MLP neurons of a small language model. Each row is named by its layer, matrix (up: input weights) and neuron, and shows model dimensions 64-191. Each number is 128 + 24 x the weight over its row's rms, rounded and kept within 0 to 255.
After each neuron's rows, "fires in" lists the words (lower case) most often at its 100 highest values on Wikipedia text that the model never trained on. A number after a token or word is its count.

L13.up951 [108 108 171 120 173 126 118 114 106 141 114 121 127 124 134  94 123  86 136 132 107 129 159  91  94 100 158 140 144 132 117 123 135 156 105 122 126 140 121  99 115 133  76 145 116 142 137 172 140 126 104 151 125 149 139  72 125 122 174  74 129 175 139 133 116  94 104 112 115 183 167 150 103 145 107 118 156 117 145 117 110 128 107 146  99 162 146 111  98 140 159 152 127 151 101 133  86  83 145 135 146 113 113 170 147 160 126 125 103 122 157 197 153 116 118 127 109  92 127 107 121 138 127 118 129 131 151 143]
fires in: "the" 46, "and" 21

L3.up882 [109 139 143 122 138 129 126 119 113 131 111 145 136 101 142 131 137 118 124 124 166 139 108  99 142 147 123 100 115 179 174 113 126 129 124 154 126 131 181  94 127 115  93 156 155 139 122  86  93 127 159 168 145 121 146 115 148 137 154 134 113 166 122 135 118  96  92 110 124 131 129  48 119 148 133 140 154 126 121 139 127 119 129 124 138  79 114 127 135 180 141 200 171 126 110 122  92 111 126 122  97 165  88 123 161 126 138  76 124 157 178 152 119 115 125 126  82 124 129 108 156 109 130 123 105 110 145 121]
fires in: "and" 21, "announced" 19, "over" 10, "attention" 4

L3.up793 [129 167  98 124 159 105 123  58 138 161 109 140 151 135 141  69 136 116 161 128  96 112 101 171 163 125 136 132 110  81 122 143  72 111 121 120 146 156 147 119 123 153 116  98 116 124 116 118 176 109 167 121 107 125 111 128 165 179 106 119 140 134 169 119 105 146 103 142 133  99 155 104 147 146 112 129 161 136 128  98 113 147 102 160 105 147 117 136 148  98 124 153 155 132 118 130  81 131 161 118 117 126 144 157 136 168  99 118 144 153 137 119  96 147 116 128 169 140  90 112 115 133 115 148  94  98 133 145]
fires in: "a" 51, "zaz" 9

L3.up767 [123 112 101 124 110  68 127 106 136  88 151 104 141 128 155 115 154 127 121 106 153  93 141 122 117 122  92 110 127 152 176 201 121 109 131 137 167 180 107  98 127 134 120 115 136 106 128 143 114 110 132 130 146 166 163 104 137 170 138 111 162 117 140 112 136 145  92 134 129 160 145  89 127 127 155  87 138 159 106 160 122  99 131 160 151 140 157 159 128 200  83 173 139 114 119 138 118 164 140 171 124 108 116 116 116 152 159 147 145 123 163 123 120  95 126 108 173 107 125 111 163  84 137 113  82 159 110 126]
fires in: "in" 40, "as" 11, "when" 4, "did" 4, "may" 4

L6.up745 [ 95 124 155 103  77 117  99 130  96  92 134  87  61 129 120 119 136 170  99 108 120 132 150 125 125 157 121 114 125 142 146 149 155  91 166 118 179 140 121 130  89 140 114 123  73 165 127 127 129 117  97 143 104 119 105 170 137 112 120  98 137 121 169 119 136 166 129 127 110 139 159  88 131 130 108 146 150 140  94 124 101 115 184 147 111 111  88 119 122  92 120  90 125 167  84 157 136 103 123 115 110 164 111 120 127  71 119 132 119 139 175 112 149 117 144 119  92 166 105 103 183 122 132 129 125 114 139 121]
fires in: "up" 19, "as" 14, "down" 13, "out" 10, "off" 5, "him" 4

L13.up46 [ 69 107 134 103 144 143 107 145 117 151 139 137 145 159  69 181 152 112 107 138  56 144 181  97 109 147 141 154 125 153 157  92 103 117 145 123 146 131 136 133 111 149 123 117 142 146 116 122 137 126 133 133 118 127 135 143  80 118 183 136 128 157 152 120 103 138 121 101 145 162 147 136 138 130  97 106 146 117 137 135 128 136 114 144  75 131 113  65 125 122 133 110  86 119 129 108 167 120 112 114 184 164 109 113 148 114 118 130 130 132 133 136 132 154 130  83 134  94 106 119 151 103 106 108 150 155 107 136]
fires in: "as" 17, "to" 9, "by" 8, "with" 8, "after" 7, "where" 5

L5.up874 [155 136 132 103 121 162 151  86 155  89 117 110  81 104 113 128 119 124 145 129  98  82 125 122 107 112 116  95  60 144 155 148 176 162 130  99 160 130 131 145 106 141 146 129 135 121 145 111 141  99 120 160 159  97  87 121 197 125  89 137 111 123 108 174 102 131 162 131 101 125 118 172  80 158 120 134 174 127 111 129 134 125  56 195 173 164 120 107 120 167 101 136 116 142 126 126 125 142 126 104 108 116 134 104 118 124 134 121 148 152 120 101 109 161  94 134 150 101 116 169 147 116 145 143 120 107 133 130]
fires in: "an" 53, "michael" 5, "nordvästra" 4, "anthropology" 4, "source" 4, "anion" 4

L9.up712 [127 125 111 108 133 164 108 153 138 190 135 155 165 116 156 128  95 121 115 121 132 106 131 102 150 120 129 106 102 133 150 131 127 129 128  93 100 104 100  99 117 131 124 112 116  86  73 141  98 127 120 125 109 146 175 109 113 102 117 159 121 109 142  73 125 141 140 172  80 102 152 108 163  84 114 123 157 157 142 122 171 157 133 115 150 142 118 135 127 104 122 133  93  98 119 109 116 135 129 142 127 104  98 125 149 148 135 109 103 135 148 154 154 113 115 105 163 117 117 161 131 126 132 131 109 122 125 121]
fires in: "to" 50, "not" 17, "also" 7, "0" 5, "2" 4

L7.up68 [105 119 136  86  88 107 147 133 157 113 127 132 116 140 113 171 138 112 155 130 108 122 149  98 127 192 130 118 138 129 137 154 131 148 130 163 165 110 133 122 103  90 132 124 162 146 141 124 114 104 152 154 162 108 126 114 154 104 107 103 118 132 126 105 134 149 138 122 136 145 110 177 119 146 139 106 111 132 152 143 116  83 127 144 157 112 112 121  97 131 140 132 115 145 177 154  55 130 114 164  91 133 102 111 105 102 101 125 147 139 164 106 130 114 131 144 127 152 137 123 147 131 116 120 158 123 131  86]
fires in: "as" 23, "be" 18, "named" 12, "been" 9, "is" 7, "became" 4

L3.up383 [ 93 192 146 128 137 140 110 113 139 183 159 162  99 151 150 106 119 120 118 124 156 106 172  84 113 155 115 153 141 159 144 129 129 136 103 113 111 151 151 136 102 139  75 101 143 113 110 114 108  59 179 145 146 110 115 154 140 100 129 151 125 114 109 138 158 140 128 102 112 121 112 107 106 130 104 165 110 159 103 126 140 108 107 181 116 114 152 115 101 182  89 137 153 123 137 141 118 155 184 103 129  88 137  92 117  80  99  99 164 122 121 136 118  93 107 120 124 151 116 151 171 117 156 111 124 131 130 141]
fires in: "an" 45, "featured" 5, "ketenyl" 4, "anion" 4

L3.up889 [139 126 153  90 151 108 136 113  61 167 120 134  93 141 106 115 141 107 121 136 103 159 168 156 106 130 104 100 126 121 147  90 129 116 162 110 160 108 146 133 142 117  99 125 131 154 138 111  94  72 126 150 138 127  87 119 100 162 124  79 137 113 143 156 150 139 160  89 113 105 161 165 154 113  83  70 168 145 163 149 178 113 190 120 111  80 132 133 132 116 102 108 171 124 134 152 156 149 172 117 110 144  89 129 156 141 122 137 115 122 125 121 128 152 143 144  77 121 150 132 155 106 149 142 101  95 106 106]
fires in: "her" 61, "him" 15, "so" 5

L13.up369 [ 96 132 153 132 136 130 138 111 109 120 148 137 130 133  92 126 126 101 109 138  91 105 180 116 133 135 169 107 109 126 149  99 176 111 183 100 123 119 135 188 117 122 163 110 118 136 112 181 156 128 112 130 106 127 111 124  86  78 178 106 120 132 125 119 163  91 128 148 150 121 140 125 109 155 147 140 177 123 122 110 165 138 141 148  99 137 132 173 124 160 142 122 126 112  76 109 143 132 138 142 168  89 132 132 111 142 151 116 158 204 169 123 102 123 159 139 182  94 105 111 115  94 136 135 139 114 122 132]
fires in: "to" 48, "and" 7, "against" 6, "as" 6, "according" 4

L9.up410 [119 136 129 163 118  78 133 130 111 117 123 122 142 120 134  89 114 114 128  95 140 160 116 148 138 143 156 104  83 120  83 138 152 177 187 156 169 144 130 136 130 163 108 142 144 156 131 135 137 109 120 140  91 120 125 126 123  79 126  74  96 124 132 110  90 143  95  96 109 103 132 106 111 165 110 135 125 132 110  87 138 132  98 102 152  78 135 145 179  72 133 126  98 114 138 135 115 146 136 141 136 163 118 132 111 133 122  82 136  95 107  85 136 150 118 152 161 119 125  89 123 129 142 160 151 128 146 137]
fires in: "a" 58, "la" 8, "co" 7, "de" 6, "in" 5

L13.up190 [147 134 146 104 121 102 156 143 119 127 111 142 110 103 108 155  87  94  83 119 114 129 123 142 147 147 157 108 141 143 111 163 130 141 141 117 183 113 145 122 119 103 122 119 140 107 127 115 115 139 159 159 127  88 103 118 124 133 112  87  88 110 133 163 101 121 109 151 140 145 152 144 101 106 128  94 111 135 110  77 128 135 129 124 112 154 147 127 105 167 156 149 103 129 108 116 142 117 120 158  97 104 177 128 172 102 140 133 155 140 181  78 162 116 150 146  71 111 148 120 113 114  93 136 152 146 117 155]
fires in: "was" 38, "while" 10, "as" 8, "to" 8, "is" 8, "j" 7

L13.up262 [ 87 139 174 107 117 138 109 127 127 131 126 145 102 114 101 126 132 106 144 121 124 143 158 127 130 150 127  95 146 136 135 120 116 146 143 142 176 186 102  91 111 121 133 134  48 131 144 119  48 101 139 121  99 125  97  96 110 112 113 118 115 192 175 116 128 107 155 167 163 173 119 126 120 149  90 139 143  78 138 145 149  98 144 151 138 138 158  97 161 147 124 179 135 108 119 145  98 157 129 163 144 115 100 164  97 113 128 130 149 122 118 104 108 126 116 117 152 128 124  99 156 101 132 147 163 161 179 119]
fires in: "the" 97

L14.up522 [126 106 119  80 148 123 167 118 137 152 139 152 128  91 125 132 120 136 134 116 118 126 127 142 134 101 161 150 111 116 116 107 104 137  90 121 106 135 106 112 146 116 107 127 140 142 143 119 193 152 131 106 124 113 158 130 161 119 106  99  94 129 149 101 141 131  78 134 139 178 155 119 119 108 115 115 154  92 139 130 123 111 151 119  77 126  89 113 126 118 179 129 140 138 130 111 139  98 143 146 103 136 138 135 186 158  73 131  98  96 115 149 123 101  97 123 158 135 145 196 131 128  89 165 163 128 148 158]
fires in: "the" 23, "u" 16, "j" 7, "s" 6, "kwara" 5

L5.up916 [129 148 125 103 150 130  89 104 138 148 116 140 136 143 154 140  93  90 121 120 108 106 130 112 116 117 103 194 141 144 193 130 128 175  90 114 114 132 109  86 168 152 115 112 167 127  71  69 125 124 133 128 133 114 122 108 124 157 119 116 120 102  87 105 137 124 111 118 133 107 105 112 100 162 108 130  98 151 114 132  86 110 134  96 120 114 111 123 144 169 132 148 127 159 128  88 160 121 146 141  20 116 109 122 150 131 115 165 116 136  89 125 158 158 104 135 121 143 135 167 145 132 136 113 157 162 101 139]
fires in: "born" 22, "hold" 14, "an" 13, "wahlforss" 7, "bbc" 6, "anion" 4

L9.up310 [124 118 101 117 132 120 191 160 131 119 114 160  97 177 158 128 121 158 138 110 138 104 110 162 118 107 129 134 127 108 131 191 115 113 130  88 131 107 114 151 145 125 137 169 106 121 118 116 137 127  97 129 156 116  85 124 158 117 109 118 173 127 114 117 113 102 101 121 165  80 134 109 124 160 102 133 126 176 139 115 118 129 136 113 122  94 108 156  76 155 138 156 140 161 104 121 145 121 143 121 117 152 125 127 154 143 106 138 118 134 149 135 127  82 170 115 117 118  98 124 121 103 118 195 133 118 133 147]
fires in: "of" 34, "and" 15, "fielding" 6, "games" 5

L6.up625 [135 137 124 130 158 124 122 107 112  96  90 113 145 124 136  93  98 145  71 139 125 154 124 130 122  82 152 156 115 130 122 117 129 148 162 140  84 132 114 104 114  99 103 109 109 113 134 144 121 141 124 118 156 118 116  85 130 120 174 146 105 135 110  94 153 132 163 156  92 116 127 118 202 114 136 135 179 130 108 139 103 119 123 122 146 136 124 143  98  91 170 151 159  99 121 107 151 130 125 124  99 147 102 143 113 143 136 102 119 120 108 111 131  81 140 106 139 125 132 109  99 117 117 145 140 114 169 116]
fires in: "6" 20, "women" 14, "0" 14, "men" 7, "2" 5

L5.up528 [152 118  55 146 163 119 113 148 101 106 156 120  99 150 139  90 100 117 144 110 104 112 134 145 125 130 166 103 115 126 167 126 105 114 134 125 164 139 141  86 155 140 123 143 108 123 156 135 100 121 139 183 167 100 141 109 145 131 149 131 100 162 126 137 120 104 102 141 135 128  86 101  90 113 164 129 111 161 137 121 165 119 147 117 123 161 129 175 116 102 139  92 137  85  88 131 138 121 128 125  92 137 131 117 102 107 134 153 145 152 170 132 151 142 127 124  96  90 119 101 162 159 114 149  85 129 142 138]
fires in: "said" 14, "any" 10, "were" 10, "stated" 9, "had" 6, "census" 4

L14.up536 [155 121 103 131  66 123 106  80 140 178 115 144 142 129  90 112 112 128 100 127 112 134 106  79 143 134 138 148 122 151 144 119 146 148 134 119 171 166 135  93 138 143 109 130 112 143 124 109 108 123 134 134 141 114 176 119 155 150 131  97 103 138 140 104 134 106  94 151 140 148 159 152 135 108  95 155 133 107 136 100 112 136 125 171 153 169  91  97 145 107 132 104 162 122 127 123 114 108 136 101 113 102 117 117 150 114  89 124 149 115 116 134 132 139 145  86 168 142 126 124 121 119 139 101 159 136 121 139]
fires in: "s" 26, "jr" 11, "a" 11, "mr" 8, "inc" 4

L3.up791 [136 163 118 112 112  98 104 154 104 140  99 103 104 103 129 147 139 114 125 135 166 106 135 121  71 160  60  64 125 139 110 154  96 126 135 168  85 135 116 119 141 124  92 143 117 131 121 144 116 163 160 155 168  74 113 127 155  97 171 125 143 153 129 152 146 123 125 147 103 136  96 105 154 170 156 168 100 123 138 129  97 141 139 109 126  93 136 132 158 124 126 113 166  87 143 126 130 127 143 134 106 112 124 135 146 148 112 153 144  90 127 110 146 123 140 173 102 170  74  69 134 102 160  94 119 135 130 183]
fires in: "team" 22, "company" 11, "forces" 10, "ship" 8, "fleet" 7, "brigade" 4